From a checkpoint of a small transformer trained on Wikipedia.
Architecture: LayerNorm before each block, learned positions, biases.
Training: a variant of Muon for these matrices, 222M tokens.
MLP neurons of a small language model. Each row is named by its layer, matrix (up: input weights) and neuron, and shows model dimensions 16-111. Each number is 128 + 32 x the weight over its row's rms, rounded and kept within 0 to 255. Numbers have three digits each.
Before each neuron's rows, "fires after" lists the tokens most often just before its 100 highest values on Wikipedia text that the model never trained on.

fires after: "1", "9", "2", "8", "0", "N"
L7.up370:121112100119148174081098092087206134125126157137095134127129074053168099151144174124133123106064168144135133113139150139140110211148093081104139181072133111176046168109138116120134127128159111137105157153131132123123125081154097132167074101138144141102172180102215113128115088170136131149

fires after: "2"
L4.up588:116138072177175147097109159081130140089095119114060097069127111132086119162141106125124112158156071123151154137191173134135144159145118109137119166171143162116161109151086074131048065114161161076096144141169170136139075169108104096067156130107101131071128144148092105140176190136133128119

fires after: " in", " the", " at", " In", " United", " of"
L4.up597:139127125139120111121140086153163170070184045138155182117140114140152163106084078147086127159153136133127108170121128129156119158056136119101072087174105132148110162107141134142136123127137137079100164132160142164116101118066149140134119155132103129103127090176090110066113177080131078067

fires after: "–", "1", ".", " ", "9", "°"
L7.up377:047178143132123094205098145158103135097158147073133111166129074107123148067148138124192127154065133140130117174072146115172095128107094114143169142087133113165142130124169065101161176155125134129154103126189106120157108161155165156147130111136098173100181133137147143160106125156143125121

fires after: "2", "0", "4", "6", "7"
L4.up159:086139144147135174088091075097117116161141173115138139109111071112110133105129160146156146128116160102130167143153120112090123068164121129137136099097131105087111104175084150236188151131122128111139150133113123124118128107140175098045164155160094145139117128131138143164093164123184138127

fires after: "s", " an", " ex", " is"
L7.up32:121061125201143154103135123126116109128193121183151134083081096124108143088120137120134116132164151162106202075121151131081172177118129143181170121204154135131150105123110073144106079069124082175179100123124101150159142105136169160102165134137185142113143138120116117088119125118179129101

fires after: "1", "6", " ", "7", " ft"
L4.up50:089125117135095115145122134100113091134127094145134073148145110068106138125123120144123161100147104097112115190154187107179120110090098118171110135174165088099131151080131144115108170124054157117149161136113037091146167110159057203138153174175122160126131153069119075135141116143156062105

fires after: " ", "born", "1", " his", "9"
L4.up307:135170123135157117150136041158156112155121145124112133129145136124142182117117193096106120158114132146084156130122153095158146162132115137112154101175179116150116133163098115126068106124138151142160163071166105144112134123105160200134091088143140083158163106153085154117134128141107141106

fires after: ",", " ", " and", "."
L4.up399:168138162134159162147131170165123090130059136101166104113095078082191118152144149115078093104161141167056104091115125122146119160119120130058107093180159103141147135087093179109138162150099145114109100139159148113128157153121167182053140084126127163136110114155152150140128128164118103092

fires after: " ", " Abdul"
L7.up126:131150117150096079118062116168156078083095151154082190161166086087088124166097085136078109130150081087106087168182138114129123176164130125136123177141131140098124137127158137124145134114132116120109120051144172115123067139104081129107128076138177168139139119124086159151166182154167065076

fires after: ".", ","
L4.up39:143141159119149191195150137117120119127174118143119128076057134097063099107127063154137136100150154127099107119174099100109127123132175114097126112147098152136124159152122067114164113096137132160011097155095148134118180167194111110174121115107125118059114146124156126102120213127088120135

fires after: "9", "0", "4", "3", "2", "8"
L7.up144:166158112097151204144144117094098166087109141149133096104122067135127141144131144069099155123140108072111083137182118099157162142083146143123149126112139114073106153109181090212153056140100151137144173060096082127122174121111158122162126124118107112138139143054143111098089118117132145149

fires after: " ", "0", "5", "1", "7", "6"
L4.up293:131132127112081114219099128186073104160139157091194099114124124203161113120022123088117128143108149118115183109131119149109158155127130108108139109116123100088103080109113171111133111173154135170145106144143117114156112116163151107109152166149148078092058146147122134093130089161128131203

fires after: " W", "W", " f", " P", ";"
L4.up108:087065093100150090162147088092136174173134156086113086162135166119164084145137169117108122098151039140102162122094104110086115103086150082140114045124121126119143120181070118077141146090227089183138159136143148143161122098130117156175140111125114143177118122149095129134100113145108084181

fires after: " the", " United", ";"
L2.up320:079126071118153114107138086148101103135199166130131090122141131155172107110149125118184148063130144117081080211112158156109128172040157190139173083108128092140096177153174165103094177117117137132104166127113165130112115103078084145092128144088150137121150116148161088136127123110113134132

fires after: " "
L2.up198:133098134098132124230147119127112130152158107099140118075096115147140121108124184116116182055151184154110097075147083089089139159137094155152115141157116136148112161097167100165080101118126077103070106123129104106138122131108092098162148126132145116072129135057120153098168139162093077160

fires after: " |", ".", "-", "|", ":"
L7.up25:075192179146122189125129082123094077137121076167153160074099191086151187169128039109157181115160134090156083125074131136154160129119122100104148110149097115076112116106101110173064082099126086145116098121185147101079122145153137160130120139111150114100128101097111152150146112134119140135

fires after: " |", "2"
L7.up239:129105065129145136150143135095182144146181136165162069153139036075115062075118120097124076151186100136107186113186145097110136128133182164170120100197131153099143162164157170152125133103127136092117140184153105147094077133104129143132083190129115183149141112153125106083110140190178152144

fires after: " |", "-", "|", "=", " "
L2.up386:119124063084074137175103158147099103078105127118121121117150135100162137107143142140145102099089121074088151168176154108169128160134151107073162084158129056126167102117105195156111147092130072171111099144085072156173118164098129144130119135150128120104108151091076146130093113153132144113

fires after: "2", " in", "1", " |"
L7.up127:134133147154092117087095099132068122052144118163111125110130126167103101197130115166129146133149045173075123138195168174131131115129166146181129125116161135121148094137119149120169083104130165118092111103133206115115097131100104111115150106117095113078169129132074071188183113114141144154

fires after: "S", "K", "G", "P", "D", "H"
L4.up170:101161144152135143163167071146140121093112124097071057103160141083165189183099168153139114122163116175160186175107173130131135086129174059100119169119131116136153094118098110167108110001116140165111142138096107079115148117099143133102125137167144156125128116154111101136181141121149169073

fires after: " ", " (", " with", " the"
L2.up505:109171046101151156074111123161126133141103141208126186104145145111168095157115146111149162091138104117166106138117180174086180107112169169149113166162104118106170124076106147096152074161159102095098113155123119115074163125146146100165140134127135118168108173180128134156116084144154119097

fires after: " the", " ", " his", "Early", "=="
L2.up571:104066161131160205101149080187175134169095093131114110162108076155123119062152103117086138103151129154139152153143130148097062112109184170149127088115162113114105180102092154088154151192129082119097116109096122070070163106132085154132125091224119102180150090169132126107155147131131139168

fires after: ".", "y", ",", "te", "e", " Do"
L4.up452:100142170159140168169068155132112100164161141150085121116110132137107125200151083124146136100132071178073113128145103081158174159101120118125096104116124090156118088081161116111128169126154098177106107117148086118107146152158102172193096138124113126095078148205090170090101106143041100102

fires after: " has", " had", " with", " the", " on", " can"
L4.up548:114210080219153147097153085163153121150058120072156132083130076156124096112127123137168152156132135186168128146125125121115113083123147133127088155134203148142084102130166126097126050090120175131156176122107142119084106075136131156130091142114090085145167083093176192124088091187129154173

fires after: ".", "4", "5", "3", "0", "1"
L4.up87:117179149123103166170097092117128083168149075101131110129083091116123111120124134117197140112140141121091152081151152143107103131192114193132120121182102132077097083115126154104126065133090199148115127158153109070151157103188127165108097131135140114068080198154131108156184140175131099089

fires after: "1", "2", " "
L4.up420:128109137124124176121107058106110176140079133110111116131109125115086192180195137176081125094160132090146165120198134137117180129149150164116102140143101097082134130133121112137103117108144141094089129162128194148135136112073099156080087203172092124056146116130112105146164162141224150139

fires after: " c", " A", " L", " C", "%"
L4.up530:108142154128158107123095136109138132168108126202152083217153130127184125118094161081129119076116115127172173080126126121185098081105122106128116109155126069126125047078165131162129171077134181126166089134144173169121159107129107138135070129085118134165159069129115145083133087141171179111

fires after: ",", " (", " \"", " was", "s"
L2.up3:126095131143166145131121040146086113132066128144139166090129138169169156060164197105142079155123069130142122112124155104144160131127137126104080117123121108195088137090120097062186139131092066106154160165167150142124125163102119119115054172137121143089157091121113160146166113157076092115

fires after: " the", " ", " The", " St", " ("
L4.up614:094164158112149176156110138162147112115078108076151078172123114131145137093111123149072101140102090133061144130098136111073122134102114143102111175111140092109111223085166121183164151096104163116160147185159101198142071082164080155146111113126172207099183108105098133185149141145068159163

fires after: " |", " V", " Henry", " by"
L2.up19:122161108173142162175116100110084111117141090121177124143144106131092139173146142084129105177191165113127172092169154147133141117157143060188151146168120090131114177119197126176137141069146153183091159129176075154081119139090175162098073185132139126069090104109113133155159057085130059109

fires after: ".", ",", "P", " P", " St", "B"
L7.up342:091142098143162166105160132122113104073040135139105131161095153143165173093097118156101134184145094161110141138216145145202175065070152117096138091112097139115141120140141173137082138113136120103089122153140145129147136111144139165123106138107188158128185101097059147119166179156155088137

fires after: "0", "5", "2", "3", "1", "6"
L4.up348:139105081091198142140085115112140119120186091098118165096184152085128121067121114110147141113120137162142104121074173103123032169128117133153113138169150115095114114130138094143142197176137130123155141157178057112112167069130180110108136081134118075102104157108135114159089150139089140084

fires after: " N", " A", " Re", " O", " L", " Mun"
L4.up80:119132121182135079111134132132108081177067153146135124129132116124113126143142117172071134173191119141103096100118137109164154138116135117140097119139100046134122039052129080094006148065144169128123148089125100147150128052187133162090109163163170147138121127130137102087117145129154123133

fires after: " |", " "
L2.up79:138160129067128164192111062097131148157132141141135107036154139114123133122161119166122161126180086090156162164079184174140118155185084132156129124161087130152123154113107113159120118052077101140124151077105071184159147105110165144126108105109130125057097110170138137074202112120130108166

fires after: "2"
L7.up535:094133153099102163093065105115113134131098120106117215117106157145135066089167143164093151149122111129076168102145194181137120110081106127102206148176127166064206078153125104149066099101133101137171149119124071176071148130175167131127106166162099167098101128144122101138151130112169103068